python train.py --n_layer=15 --n_head=10 --activation="swiglu" --norm_place="pre" --rope_base=10000.0 --tie_embeddings=false --parallel_block=false --optimizer="cautious_adamw" --lr=0.000898 --grad_clip=1.0 --decay_fraction=0.58 --doc_mask=false --train_tokens=877600000 --dataset="wikipedia_en"
MLP neurons of a small language model. Each row is named by its layer, matrix (gate and up: input weights) and neuron, and shows model dimensions 224-287. Each number is 128 + 32 x the weight over its row's rms, rounded and kept within 0 to 255. A neuron's up and down rows have the sign that makes its largest values positive.
A block is one neuron, or neurons of one layer that tend to fire together. After each block is what it responds to, as a language model described it from the Wikipedia text at the highest values.

L8.gate377 [131 130 167 172 104 127 165 148 122 123 146  97 111 153 104  75 169 191 165 119 242 145 137 167 224  86 148 151 112 120 104 147 153 127 158 107 186  92 139  93 125  82 151 180  76 129 116 212 141 118 102  83  75 145  71 116  92 146 117 141  45 135  65  85]
L8.up377 [ 90  80 154  96 137  84 159 206 138 135 130  75 177 101 130 119 160 132 126 173 127  70 101 114 137  72 124  88  94 161  79 136 120  83 164 161 105 111 130 100 132 147 139 132 117 103  92 138 148 118 123 112 158  63 131 194 148  97 141 106 131 148 134 117]
L8.gate421 [131 100 143 138 136  96  70 130 151 161  76 134 136 123 110 142 111 113 135  65 180  79 104 107 132 172 117  64  80 130 200 188 151 109 121 140 224 108 138  94  89 117 141 120  68  60 132  84 103 107 193 103 180 108 103  68 130 133 151 143 155 123 128 164]
L8.up421 [104 111 135 131 127 118 160 146  62 148 129 189 206 119 140 155 173 112 115  33 113 118 150 128 118 178  76 132 134 140 108 188 132 131 110 124 116  97 132 126 129 163  87 127 175 151 100 145  45 112 164 108 144 163 142 118 120 141 104 159 196 161 201 124]
L8.gate455 [109 107 152 129 116 156 103 126 108 121 140 108 136 125  90 124 124 123 149 121 132 112 133 152 107 123 129 155  94 131 127 155  93 122  84 146  77 116 132 116 126  84 119 114 189  74 161 129 217 139  90 128 118 103 100 186  61 122 138 125 123 177 137 119]
L8.up455 [ 42 143 162 191 100 140 114 132 148 151 112 117 138 145 111 110 117 115  58 131  71 175 157 158 107 100 125 150 132 134  87 108 112  78  67 144 139 131 161 114  94 145  98 119 115  72 151 115 144 126 120 137 121 123  85 120  91 148 113  86  89 130 171 120]
L8.gate600 [ 79 137 186 135 111  81 139 124 136 114 139 113 115 135 150 139  88 138 119 175 104 129 155 168 141 135 151 113 116 133 123 132  54 144 134 184 172  82 157  98 135 124 180 115 135 152 168 162  98 141 106  89  67 125 142 126 109 165 162  78  73 157 145 103]
L8.up600 [ 59 149 144 134 104 114 146  99  80 119  95 136 153 154 143 151 136 136  91 144 146  78 155 137 111 116 143 125 135 104  99  87  77 111 117 150 202 162 154 125 128 102 101 120 127 103 191 171 219 154  75 132 165 131 108 108 102 138  92 182 128 124 132 103]
L8.gate784 [134 154 157 172 161  97  77  86 127 104  89 131 183 190 146 116 162 153 117 121  93 143 145 180 133 156 113 151 153 112 164 109 100 138 126 153 105  86 150 159 137 119 160 141 142  73 143 131 195 130 181 113  85 131 102 134 100 147 167 130 113 151 178 128]
L8.up784 [ 97 144  96 181  85  99 153 146 145  97 131 143  77  63 124 189 121 153 152  75 145  47 169 138 166 168 131  61 115 162  92 156 141 126 174 162 111 103 175  99 127 126 129 118 101 134 171 197  94 110  93  90 125 127 129 135 144 146 138 133 100 147 163 116]
L8.gate795 [ 73 125 125 161 101 139  87 176 134 128 112 137  94 184 104 149 177 138 136 189 112  89 168 190 138 155  85  96 132 157 149 164 155 162 175 156 159  99 126  95 127 135 131  90 175 107  85 189 105 109 155  86 164 112 161 112 136 176  88 146 112 138 106  90]
L8.up795 [138 119 126 145 146 194  95 126 125  96 127  72  70 144 139 170 147 108 110 131 105 135 197 109 126  90 140  70 119 119 135  88 150 115 133 144  58 120 104 161  64 113  95 137 120 149 202 154 144 123 188  97  79 161  95  82 138 183 150 126 134 124 135 102]
L8.gate976 [154  59 117 133 104  92  91 181 136 141 122 124 208 129 103 117 118 173 101 150 108 144 120 122 129 163 119  86  89 160 112  80 150 125 121 170 191  95  97 148  83 129 158 139  80 112 124 106 158 152 124 151 125 127  89 130 108 127 105 123  88 127 126 105]
L8.up976 [137 115 129 160 113 118  73 106 103 100 156  66 175 134 142 139 142 169  91 141 136  91 110 103 122  74 121  94 171 181 122 118 128 137 152 135 107  99 110 119 128  93 117 107  64 138 238 150 128  96 101  93 158 107 105 153  93  95 126 157 113 131  83 149]
L8.gate1027 [118  80 118 129 125 126  71 148  84  92  52 155 113 120 113 144  92 116  56 117 156 150 137 200 106  89 101  60 150 139 122 153  83 165 157 157 111 135 161 136  65 129 143 158  94 124 175 144 116 129 171 112 121 162 157 111  97 165 161 110 146 172  56 137]
L8.up1027 [119 135 129 179 106  97 105 144 136 115 138 141 166 100  98 145 171 130  70 149  80 134 116 105 108 101 133 128 117 124  92 159  92 140 135 143 107  95 147 156 130 113 121  99 133 107 164  94 123 130 143 127  84 148 137 178 124 113 161 156 131 128  73 127]
Description: Foreign name fragments. Word-piece tokens inside non-English proper names, mostly South Asian, Arabic, Turkish and East Asian, e.g. Mukta, Bharatiya, Naqqache, Tsinghua.

L8.gate16 [156 155 151  91 139 132  61 111 147  85 100 147 153 129  89  99 139 134 170 122 145 182 138 123 184 153 142  97 129  80 135 150 183 107 126 164 133 122  90 137 126 133 143  93 130 133 153 127 156  87 147 100 132 182  89 139 161 140 138 159 106 106 138 141]
L8.up16 [ 96  77 135 156 142 162 137 131 140 102 173 156 142  96 134 157 134 110 137 166 107 127 128 171 114 115  90 150 148 152 190 166 130 107 135 122  56 136 155 112 155 191 127 110 158  88 140 112 214 155  90  86 129 126  88 198 104 152 111 102 189 138  70 197]
L8.gate89 [132  61 121 150 130 147 118 122 138  91 190 128 128 157 108  88 195 127 188 109 156 164 154 110 153  97 174 152  91 116 151  95 126 122 120 163 129 137 138 118 110 147  95 126  52 187 122  94 116 140  95 165 128 153 124 126 177  82 121 116 136 174 112 142]
L8.up89 [142 129 102 126 105 138 135 119 200  96 138 155 133 199 157 115 122 142 132 109 112 120 108 136 159 120 152 120 166 158 170 181 135 124  83 137 112 128 141  64 155 158 127  99 190 132 137  96 170  99 156 102  94 100 139 129 151 125 127 143 198  98 161  96]
L8.gate236 [174 145  83 141 123 118 143 175 157  67 119 137 131 128  89 136 113 145 125 111 105  82 100 156 142 152  73 154 136  72 163  67 110 140 157 113 124 121  75  76  98 124 157 141 154 100 152 136 140 154 108 121 132 171 129 132 166 109 158  97 150 158 101  66]
L8.up236 [167 121  85 100 131 124 141 135 147  93 183 127 118 144 136 166 117  78 130 136  76 139 150 160  77 188  95 117 160 101 142  94 101 129  54 120 121 116 115  85 121 206 125 104  71 132 127 107 137 137 157  88  65  99 156 129 187 117 151  99 149 167 106 122]
L8.gate253 [186  83 141 122 176 155 123 190 142  84 152 181 176 160  69 124 138 158 197 150 148  94 181 153 154 155 153 139 122 101 183 158 130 132 118 119  87 114 152 121 112 122 130  90 129 137 105  99 148 143  96  20 158 132 122 139 193 118 112 107 143 174 106 111]
L8.up253 [146 166 157 128 116  93 159 149  86  77 175 161 116 197  64 140 118 156 113 139 104 145 225 137 140 143 116 118  57 112 142 142 168 111  75 169  63 115 133  86 130  87 141  98 154 179 115 156 136 108 141 101 135 119 120 181 163 111  86 101 127 172 147 151]
L8.gate700 [158 128 141 110 141  80 116 177 124  86 151 120 183 162 119 127 130  99 155  35 158 151 127 118 115 108 155 144  87  57 181  77 115 173 123 136  78 115 138 127 193 106 166 108 171 116 166 125  84 138 108 106  87 137 112 111 166 168 161 144  91 207 146 116]
L8.up700 [119 183 130 137 104 171  68 148 126 136 116 146 108 138  70  82 185 129 173  96 135 138 158  95 158 191 136  41 153  65 147  33  83 126 101 154 146 162  95 138  98 137 170  95 133 112 118 125 129 200 162 157 141 171 154 159 140 130 188  74  77 130  98 177]
L8.gate806 [163  98 139  30 122 159 120  87 154  89 165 197 192 168 143 134 167 172 130 141  87 131 155 117  95  91  97 127 109 111 148 170 138 131 149 142 106 113 178 107 125 169 144  75 158  59 125 152  70 118  93  83 214 222  63 158 125 129  99 113 149 138 193 132]
L8.up806 [123 118 171 102 102 190  82 115  94 152 137 132 165 156 154 127 174 152   3 159 119 136 128  83 143  36 147 125 107 177 122 180 138 100 150 207 132 139 116  84 156 149 110 102 106 115 137 154 121  39 128 114  97 135  99 126 186 118 129  78 130 107 139 173]
L8.gate943 [124 133 145 226 125  90  64 119 155 121 137  91 168  87  80 102 101  94 127 139 147 142 120  74 122 151 108 127 128 146 176 153 112 110 172 187  84 114  85  87 145 136 131  59 106 175 120 133 128 123 152 122 186  97 126 140 227 110  94 140  75 128 110 108]
L8.up943 [112 138 189 143 144 128 130 108 128 106 150 138 144 100 117 123 107 167  90 156 175 118 175  70 160 150 162 100  85  95 138 122 151 113 179 141  63 183 130 116 126  39 114 121  65 162  75 123 156 105  63  69 124  92 141 164 210  71 136 122 157 129 141 154]
L8.gate1052 [161 109 158 101 178 147  83 155 149 112 149 137 142 114 105 156 143 101 161 139 111  84 134  89 157  98 101  95 141 100 150 102 149  94 202 115 122 106 152  92 127 139 150  67 149 150 163 154 126 154  82 100 143 156  83 190 179  94 105  98 118 164 131 134]
L8.up1052 [ 95 130 143 140 108 121 135 118 131 126 154 131 188 153  98 185 143 136 124 175 118 119 143 102  94 104 174 124 154 116  77  99 175  98 157 111  90 106  77  68 126 120  81 118 114 100 138 144  65 151 153  80 129 147 105 143 166 129  52 109 110 179 186 174]
Description: Adjective completions before nouns. Adjectives, or their final word pieces, placed before a noun, usually after a, an or the, such as bizar-re, tentative, a dedicated, hottest.

L8.gate241 [106 119  78 132 120 108 164 116 153  89 150  87 106 139 157 111 188 148 126   0 186 168 115 102 158 169  84  97  75 146 139  85 115 133 154 145 116 133 138 124 104 128 132 108 105  89 176 138 123 134 185 135 148 178 144 120 135 151  98 161 104  83 135 143]
L8.up241 [115 143  78  87 177  97 131  91 132 167 135 109 119 133 161 177 151 154 120 120 141  42 136  97 128  89 102 141 134 152  92  92 130 132 180 117 169 161 146 130 134 121 163 166 121 134 129 160  89 125 159 119 117 109 159 132 137 148 133 180 114 176 164  97]
L8.gate272 [ 98 107 143 147 147 149 141 112 175  98  98 104 152 152 161 169  87  80 156  96 128  65 134 119 140 188 126  88 102 134 105 141  67 123 142 122 144 111 151 147 127  90 133  80 118 116 153 196  82 162  89 124 141  72 121 116 137 101 145 161  91 112 201 190]
L8.up272 [ 94 136 162 118 131  84 139 159 167 133 108 123 112  93 188 164 132 132  47  94 119 140 130 132  57  95  66 122 101 117 119 143 115 145  81 112 169 189 184  97 138 121 153  85 168 171  94 211 101 111 112 155  39 158 124 143 154 151  83 141 156 117 103  94]
L8.gate427 [134 133 106 102  65  67 115  82 108 157 122  99 119  83 147 167 108 135 163 106 132 114 115 125 188  88 191 130 127 189 116 114  79 152 153 124 145 104 164 189  72 129 141 132  60 168 125 165 132 102 139 146  89  71 143 172 225 123 217 104 136 133 156  88]
L8.up427 [104 143 137 162 122 101 137 145 149 154 112 170 107  99 173  99 108  77 103 187 162 177 152 126 110 143 145 125 103 145 107  86 165 119 136 146 114 140 156 153 141 168  85 130 157 198 160 142  73 110 178 107 136 125  16 183 193  87  79 109 120 187 119 183]
L8.gate441 [137  92 115  94 118  96  92 119 180 161 183  56 124 184 151 175 170 156 147  98 146  98 161 100 113 124 117 137  79 143 133 123 161  74 119 182 202 153  82 164 107 130  89 126 128 108 107  98 143 148 173 138  93 105 183 189 126 118 106 121 102 137 189 133]
L8.up441 [149 123  86 100 180 106 132 106 119 122  89 122 144  79 126 116 135 106 119 132 111 170  73 127 131 147 239 124 125 144 112 125 135 125 155 112 121 150  73 103 110  96 133 130 114  99 166 127 149 185 106 151 111 136 103 114 136 120 150 137 125 140  70 139]
L8.gate446 [113 135 107 154 127 158 108 128 171  94 142 180 136 163 183 159  92 163 129 177  94  98 177 162 133 168 167  90  87  81 110 119 101 129 119 120 166 127 133 164  70 132 138 121 170 112  94 153 101 118 148 171  95 110  84 167 112  69  78  95 162 109 150  98]
L8.up446 [134  73 129 140 145 116 177 187 159 121 177 161 159 176 182 155  76 146 148 118  99  91  80 143  81 120 117 113 110 178  87 125  77  97 105 122 152 180 122 141 149 166 152 102  99  92 132 141 135  86 124 114  82 158  94 123 117  86 117 119 106 144 182 159]
L8.gate457 [169 112 131  77 173 161 116 123 140  92  99 131 100  83 142 189 139 190 156 130 176 132 161 139 144  91 137  53 142 108 139  96 130 129 157 129 121 116 171 142 135  64 123 132 125  68 101 162 147 137 116 110 200 128  72 196 183  52 130 125 122 149 124 196]
L8.up457 [150 119 136 116 106 105 114 126 160 143 182 105 148  97 154 152 118  66  73 131 155 135 123  92 134 137 161 123 142 155 152 149 153  80  70 103 107 110 133 105 102  63  82  78 115  77 115 118 178 123 140 125 180 156  98  93 181  76  79  96 162 145 105 205]
L8.gate518 [150  83 130 104 128  80 112 163 160 100 144 131 106 136 108 183  99 135  82 129 178 108 178 127  56 146 102 136 165 107 170 110 105 142 177 151 106  89  82 122  76 127 135 144  86 151 133  95 112 149 122 121  90 155 119 137 134 145 111 164 113 190 131  66]
L8.up518 [ 98 122 130 107 120 123 183 155 155 117 113 181  65  79 119 111 102 119 122 120  81 168 168 186 143  99 142 158 122  64 117 132 101  65 123 132 157 138 117 135  90 115  92 132  87 148 125  67  88 150  43  84 148 174 119 131 150 162 105  85 145 129 168 125]
L8.gate860 [145  83  92  99 142 125 107 123 142 108  83 109  96 123 123 110 112 150 160 121 106 131 113 120 121  95 115  76  58 113 151 128 196 116 166 118 160 127 158 157  88 132 169 106 115 130 182 180 108 139 103 139  71 121 152 157 114 119  72 110 163  96 163 111]
L8.up860 [ 95 117 116 160 116 145  79  83 154 102 108  89 131  73 172 159  76 150  87 139  96 124 138  74 129  65 112 160  70 166 111  85 160 140 130 158 135 170 113 117  71  79 131 141  96 111 110 116 159 125 101  88  92  42 204 146 111 137  97 125 163 100 116 135]
Description: Noun-phrase final head nouns. Final head noun closing a multiword name or compound, usually an event, organization, show or place, e.g. television show, Vienna Convention, Golf Course.

L9.gate542 [ 64  93 108 126 138 132 103 196 187 117 120  93 120 113 119 155 100 167 103  90 102 120 129 143 109 112  92 138 141  79 117  61 103 101 152 180 162 168 178 137 131 173 146 102  88  85 152 158 143 125 118 122 105 117 145 106 187 133 152 143  37 125 147 151]
L9.up542 [104 166  83 170 118  67 135 167 102 115 123  94 149 118  89  98  95  92 152  93 149 116  82 156 122 135 129 112 145 108 116 142 116 122 140 143 155 126 151 101  68 172  62 128  83 134 125 148 167 131  84 160 141 163  74 137 150 158  94 117 103 116 108 180]
Description: Anaphoric "the + topic" noun. Generic nouns after the, this or his that refer back to the article's main subject already introduced, e.g. the show, the song, this proposal, the measure.

L2.gate22 [110  93 111  89 180 114 153 145 144 106 102 121 157  68 116 137  96  88 110 116 114 123  70 104 102 176 134 160 108 165 157 123 155  75 193 138  96 119 143 174  59 109 146 165 138 144 139 134 138 176 160 155 186  57 141 120  95 186 170 112  91 127  98 158]
L2.up22 [118 117 105  95 161 118 137 122 145 121 128 130 165 132 106 147 120 122 133 148  87  73 107 104 124 106 132  83 144 140 108 104 169 109 126 162 121 138 163 126  67  91 156  93 159  64  93 153 106 145 129 138 199 127 182  85 111 179 174 179  84 146 142  48]
L2.gate202 [135  74 109 113 194 120 151 154 147 141  98  70 109 117 133 114 108 188  73 136  84  96 124 118  98  81 114 187  75 144 128 161 137  72 159 110 146 154 119  92  89 133 127  91 156  68 185 109 185 133 165  95 119  47 122 148  69 141 175 146 146 112 121 120]
L2.up202 [145  90 147 142 141  98 159 123 134 146 111 128 191 159 113 157 114  95  93 159 109 109 112  74 148  95 183 120  94 156 129 157 155  98 186  93 173 150 182  98 103 103 134 187  71 152 149 133 128 162 170 157 142  86 159  89 118 118 116 112  86 121 100 104]
L2.gate258 [164 117 120 160 143  58 135 107 129 161  55 118 114 153 154 130  82 136 122 108  99 101 187 132 119 158  97 124 112 162 105 144 162  97 108 146 126 150 149 168  89 130  99  82 140 123 102 110 110 100 110 117  89  91 156 121 126 111  73 124  95 114 164 142]
L2.up258 [ 89 115  75 152 162  90 130  96 169 164  69 147 111 147 193 159  75 132 159 132  88  83 167  89 129 166 115 122  62 134 114 110 136  76 114 107 127 132 133 147  88 160 133 140 106 124 128 113 113 118 122 154 111 127 115 105 142 130  66 151 123 132 155 132]
L2.gate270 [133 125 109 107 143 101 173 192 128 115 175 112 172 103  68 189 133 159 181 134 113  86 139 155 158 120 155 128 158  91 118 169  92 110 172 122 117 147 113 109 103 115 135 135 138 109 129 150 124 143 175  90 112 102  67 108 113 115 170 107  86  99 114 109]
L2.up270 [128 112 137 100 125 128 131 164 123 119 146  64 126 127  64 197 177 171 174 143  50 126 137 174 183 123 129 144 166 131 129 139  83 111 147  80 121 138 165 102 119 122 154 147 169 164 157 174 127 143 183 100 143 117 104 131 116 115 107  96 136 108 142  94]
L2.gate415 [ 96 122  80 121 163 134 233 118 162 132 162 136 139 125  76 149 155 147 140 105 166 149 192 111 142 169 127  90 100 133 103 140 171  90 195 154 124 150 226 190 106 109 117 106 148  78 196 139 126 128 151  92 202 114  84 100 111 166 146 133 103 112 141 151]
L2.up415 [180  51 138 138 168 101 154 130 175 129 165 132 122 109 102 125  80 149 199  69 114 121 147 149  82 140 139  87 186 126 120 111 163 122 117 175 175 162 201 134  87 142 143 149 156 114 139 138 156 115 167 124 181 115 140 114  92 122 186 130 116 129 126 104]
L2.gate728 [167 103 180 157  86 110 194 167 118 152 140  85 114 121 110 198 130 111 104 207 149 129 112 139 153 122 110 199 150 111 136 122 131 121 109 124 131 133 150 104 132  70 184 130 174 113 103 119  77 132 123  47 115  88 140  85 144 103 117 181 121 127 103 118]
L2.up728 [151  92 118 149 105 111 148 160  75  78 124 100 112 134 136 181  74 121 133 117 183 152 143 145 134 122 169 119 148 148 116 129 143 121 100  65 126 119 161 129 160  92 143 166 140 153 128  82 137 134 123  81 120 129 125 100  76  89 127 100  93 122 148 118]
L2.gate1064 [122  84  86 124 166 106  94 120 131 156 144  87  86 161 149 121  90 162 204 136 144  57 178 145 108 185 152 106 185 112 127  69 152 114 146 148 116 134 109 135  96 110 155  91  71 129  80 148 178 111 133 150 151 104 104 129 138 176 180  73  97 148 145 230]
L2.up1064 [103 121 103  77 160 173 125 115 139 154 126  64 129 126 198 190 139 132 188 138 105 120 105 146  64 155 111 132 172 196  98 109 152 123 112 144  74 180 145 160 149  95 137 161  82 143  74 173  88 150 142 124 113 100 131 134  85 152 108 166 184 154 151 168]
L2.gate1077 [121 108 123 154 116 203  96 152 133 120 155 139 127  87 129 113 134 173 139 137  93 123 160 157 163 154 130 138 170 129 137 128 195  62 146 124 128 141 133 126  87  80 136 148 119 135 192 190 109 135  75  94  94 143 128 135 115 154 204 131 105 121 147 119]
L2.up1077 [105  74  90  82  69 126 117 152 137 134 110 139  91  87 129 173 114 108 169 144 165 114 140 149 159 151 100 184  54 156 119 103 130 108 118  83 131 168 148 117 156 133 229 105  60 121  89 144 103 134 129 119 156  67 160 115 157 155 139  88 133 129 102 129]
Description: Structural/domain common nouns. Fires on common nouns naming a structural component or category within a domain, usually after "the" or "a", such as plot, gene, round, route, graph, bracket, path.

L9.gate855 [111  99 122 129 184 143  83 139 129 133 138 170 175 175 177 191 193  93 110 143  68 122 125 119 168 134 190 113 132 173  71 100 134 148 186 140  62 105 140 133 137 144 142 142 109 141 169 130  81 100 133 112  95 182 140 149 170 109 122 141 104 141 189 126]
L9.up855 [114 119 151  94 158 139 185 185  98 146 161 194 100 140 108 135 143  94 140 102 154 148 104  93 120 172  88  78 153 136 114 138 152 143 106 126  69  68 112  84 152 120 102 151 167 145 164  78 154 112 135 152 199 129 121 116 159 122 159 161  93  74 142 107]
Description: Opening pieces of split words. The first sub-word piece of a word the tokenizer splits, mostly surnames and place names, such as Pre(sley), Bal(ochistan), Cott(esloe); occasionally common nouns like director or kite.

L2.gate144 [ 83 110 106 139 171 125  89 130 169 117 120 149 137 176 136 202  58 166  72 141 160 154 201 152 108 153  86  81 103 165 161  97 169 115 163 116 103 142  72 142 129 123  96  66 203 110 151 153 195 134 181 140 148 145 178  51 122 145 105 126 125  89  90 129]
L2.up144 [116 105  95 115 150 116  54 113 162 122  99 133  80 144 127 140 132 155 161 188  69 156 183 162 118 196 137  63 166  80 118 103 149 130 140 162 124  66  82 138 128 150 103 127 154 111 106 108 118 145 198 117 142 116 152  36 138 155 196 163 164 111 171  39]
L2.gate236 [ 86 106 102 148  97 134  73 190 159 123 108 151 145 100 123 139 145 100  67 150 133 154 196 144  95 130  44 122 131 150 138 144 124 148 145 181 161 102 121 170  59 156  70 123 148 128 173 147 153 115 134 129  94 148 137 141 138 146  96 173 155  79 137  86]
L2.up236 [ 95 149 120 166  93 166  63 152 181 176  84 159 172 101 113 198 107  81  96 149 124 153 154  81 159 105  76 148 107  86 127 141  72 200 110 198 119  81 122 181  92 161 175 109 123 106 133 127 131 104 136 105 185  96 163  71 102 146 123 162 179 121 116 106]
L2.gate267 [191 145 149 102  92 113 130 100 143 151 110 190 120 150 149 106 189 150 109 188 154 139 157 147  92 143 188 108 114 139 120 146 120 150  97 164 105 110 101 182  87 151 148 188 138 139 106 103 145  93 219 115 117 128 127 102 125 156 116 104 175  72 139 113]
L2.up267 [178 111 154 103  91 129 179 146 102 114  48 175 111 149 140 152 180 167 113 165  93 147 185 184 116 129 157 109 141 178 121 136 137 111  88 116 105 109 141 190 109 134  81 111 170 162 160 150 161 107 175 149 124 101 110  99  99  89  94 116 148 125 145 122]
L2.gate409 [ 70 103 104 124 157 140 134 122 186 146 132 104 165 175  76 163 135 172 104 171 154 150 114  99 135 123 117 126 132 130 146 139 110 181 128 224 106 134 121 143 128 122  66  82 140 114 192 145 178 100 134  94  92  98 126 129  93 177 107 104 136 107 193  96]
L2.up409 [ 75 122 106 127 182 139 121 124 174 156 116 114 158 141  57 176 111 153 111 167 144 154  99  82 135 133 137 144 105 142 136 153 107 176 163 208 117 104 126 153 144 123 102  85 130 124 184 133 145  82 121  82  89 109 119 112  83 144 146 119 128 101 203 129]
L2.gate651 [ 81 113  82 126  93 156 106 147 180 147  82 151 172 211 112 113 106 133 137 154 113 122  83 174 121  83  84 172 113 143 177 117 109 110 175 179  93 124 212 187 110 147 117 104 133 185 172 148 153 148 146 186 160  82 157 108 104  56 165 154 129 102 189 113]
L2.up651 [143 103  79 137 128 138 111 159 148 176 121 149 161 133  96 137  75 140  77 187  75  92  72 102  90 152 166 183 115 133 147 146 145 121 129 155 116 107 116 146  62 132 162 107 203 124 133 124 123 137  91 128 192  70 145  79 128 129 134 123 138 118 114  82]
L2.gate727 [152 133 150 131 146 113 101 132 114 103 117 140 124 118 111 114 106 180 100 164 154  98 176 128  86  85 135  90 122 149 114 116 132 112 157 158 111  69 148 151 149 150 147 137 102 109 175 139 159 155 114 101 121 133 155  98 116 170  89 140 125 119 127 184]
L2.up727 [149 143 117 109 144 125 126 153 137 117 125 132 158  77  79 132 138 171 101 184  79  80 149 100 104  51 109  73  81 122  76  97 139 141 113 138  75  71 101 107 112 146 136 112 110  88 135 125 124 115 105 129 157 103 161 145 106 175 104 138 137 128 150 156]
L2.gate871 [ 86 116 130  66 164 144 145 118 141 131 120 121 156 177  88  81 156 145 138 170 129 138 117 174 133 136 122 126 127 144 202  94 128 141 145 153 144 142 182 169 100 118 151 138 152  94 153 152 181 165 122  72 104 102  89  96  72 103 132 204 123 107 117  76]
L2.up871 [135 122 109 120 104  78 124 166 171 117  80 136 166 167 124 200 138 161 127  98 144 106 192  96 152  83 122 152 156  95 155 117 138 138 101 125 138 119 123 113 143 165 121 130  74 118 147 104 171 107 135 108 149 131 170 150 174  67 153 143 103 130 170 159]
L2.gate952 [ 95  80 143 132 147 106 155 142 141 132 113 118 138 180 124 105 158 158 111 136 158 148 122 143 110 124  89 107 110 151 113 134 108 151 134 199 130 125 115 110 135 149  72 105 160  88 164 155 161 139 117 187  45 122 120 163 109 174 163 134 101 128 146 121]
L2.up952 [103 107 111 108 178 111 176 123 148 163 139 134 118 170  98 141  99 154 115 110  93 136 100 128  87 124 138 123  70 129  77 124 140 178 146 202 134 103 121 163 148 113  82 141 131  95 130 125 142  68 113 170  41 122 112 140  69 161 131 174 120 120 188 155]
Description: Foreign name-initial fragments. First word-piece of non-English proper names, often consonant plus vowel, in tables and bios, e.g. Kha(zar), Kru(use), Ko(twicki); sometimes Prime, rather.

L2.gate79 [177 122 123 121 114  91 121  87 117 176 115 132 113 132  65 118 186 113 134 196 130 135 123 170  50 133  86  92  82  87 178 132 137 103 119 131 165 122  60 112 189 145  96 112 212 131 135  96 173 155 172 128 103 151  69 180 185 164 142  95 176 135 180 209]
L2.up79 [164 111 147 166 136  60 136 157 125 176  97 192  91 105  59 118 149 151 172 190 107  79  97 200  63 116 104  93 118 138 126 116 148 154 118 140 115 142  99 121 177 141 161  76 186 117 127 123 164 111 137  84  77 183 105 169 166 131 110 146 146 145 152 167]
L2.gate320 [149 134 160 131  73 115  80 156 123 150 132 122  90 132  82 203 146 118 113 159 125 107 131 131 118 104 101  70 162 110 160  73 124  91 125 167 126 112  80 203 222 137 187 138 149 106 143 129 133  92  92 178  83 105 127 133 135 103 100 138 108 118 166 131]
L2.up320 [152 147 151 182 106  95  56 203  96 172 126  93 141 125 120 151 155 110 102 160  56 103 110 107  97 114  96 156 163 111 134 171 111 126 125 145 157 118 106 152 146 149  77 140 197 109 155 116 149 105 142 137  63 122 102 111 170 115 135 178 104 153 164  99]
L2.gate425 [114 164 159 128 120 106 113 109 141 113 123 127 177  74 104 170 134 199 180 194 185 139 113 166  79 139  83 135 141  80 173 102 181 158  74  91 103 171  92 102 157 125 110 162 169 119  87 121 138 119 114 174 123  94 109 128 187 161 160 115 165 148 115 123]
L2.up425 [189 104 148 177 120 104 123 144 114 159  94 147 186  63  90 162 136 175 178 132 115 131  88 137  96 124 106  85 158 139 145 109 145 174 100 161 121 149  92 140 195 165 123 123 132  80 128 121 197 132 135 144 123 110 103 119 177 134  82 138 139 127 121 146]
L2.gate580 [146 107 134 119 160 135  63  82  83  71 102 119  69 120  21 132 141 160 107 187 105  82 164 126  81  96 155 120 135  88 160  75 139 136  79 117  74 154  59 133 141  94  93 180 180  78 132 130 103 203  86 108 119 138 147 140 175 124 126 124 162 144  98 100]
L2.up580 [151 121 121 105 143 139  34 104 102 109 108 162  89 153  29 135 173 164  96 171 122  77 181 123  78 109 142 100 130  65 148  96 186 143 111 125 110 174  76 124 138 105  95 169 178  93 124 124 103 219  65  88 108 140 111 139 152 108 131 109 146 148 104  95]
L2.gate604 [111 141  75 198 126 124  96 119 125 106 110 121 131  68 154 115  88 122 172 113  68  80  50  77  98 122  72 149 155 126  61 134 110 107 179 166 107 149 132 140 114 110 146 132 133 141 135 122  77 177 115 107 104 114  99 115 100  60 126 160 145  74 102 132]
L2.up604 [170 105  98 166 112 103 111  92 101 101  96 117 152  88 165 113 141 156 172 110 111  89  86  67 105 157 124 141 142 102  83 144 121 111 176 138 114 136 129 119  97 114 108  85 141 115  90 127 105 228  97  99 144  99 113 133  78 107 133 142 141  91  98 139]
L2.gate813 [161 136 165 120 136 146 194 119 123 104  76 180 103  40 142  66 162 101  97 176 209  80 125 106  94 111 168 112 125 138 142 115 161 130  38 103  79 145  86 104 135 108 151 125 135 116 102 149 212 107 128 121 146 131 131 134 123 113 112 127 134 122  94 126]
L2.up813 [160 132 117 128 125  95 164 115 133 104 156 163  99 111  84 108 129 146 177 148 177 104  81 130 143 179 158 109 148 133 174 157  86 146  98 108 100 147 125  88 156 123 136 138 115 154 147 107 137 127 150 148 177  79 128 104 119 123 176 112 170 103  65  70]
L2.gate869 [ 97  71 175 128 143  92 128  88  86 131  72 105 200  98 123 117 104 102 129 123 139 130 133 119  88 133  82  50 154 129 167 119 166 133 148 136 153 124 118 114 135 132 116  99 160 105 149  80 166 175 121  94 183 130 212 140 138 126  85 141  89 117  93 164]
L2.up869 [139  70 151 100 125 113 123  74  75 151  93 128 128  96 124 120 118  97 116 120 151 138  94  97 101 105 125  64 166  92 173 100 149 149 107 131 160 145 141 112 124 116 127 115 106  83 133 108 169 166  83  38 128 125 149 155 107 122 153 123 119 128  89 113]
L2.gate1054 [207 128 129 126 105 140 172 102 129 143 101 120  87 122  79 202 122 163 107 170  62 140 125 103 146 101 131  83 119 157 105  93  93 145  86 138 114 139  90 131 153  94 106 131 101 122 101  83 124 114 104 115 137 162 175  99 100 211 142 196 109 134 160 126]
L2.up1054 [113 109 145 147 146 135 154  94 139 120 115 113 118  99 144 150 247 112  74 124 144 153 147 148 133  97  72 146 175  78 126  65 154 105 111 118 184 139 127 157  91 130  73 156 118 124 121 126 142 176  68 110 140 131 174 125  96 113 162 204 143 151 122 106]
Description: Domain-classifying adjectives. Classifying adjectives naming a domain, directly before a noun, such as cultural, political, legal, biological, electronic; also the word New in names.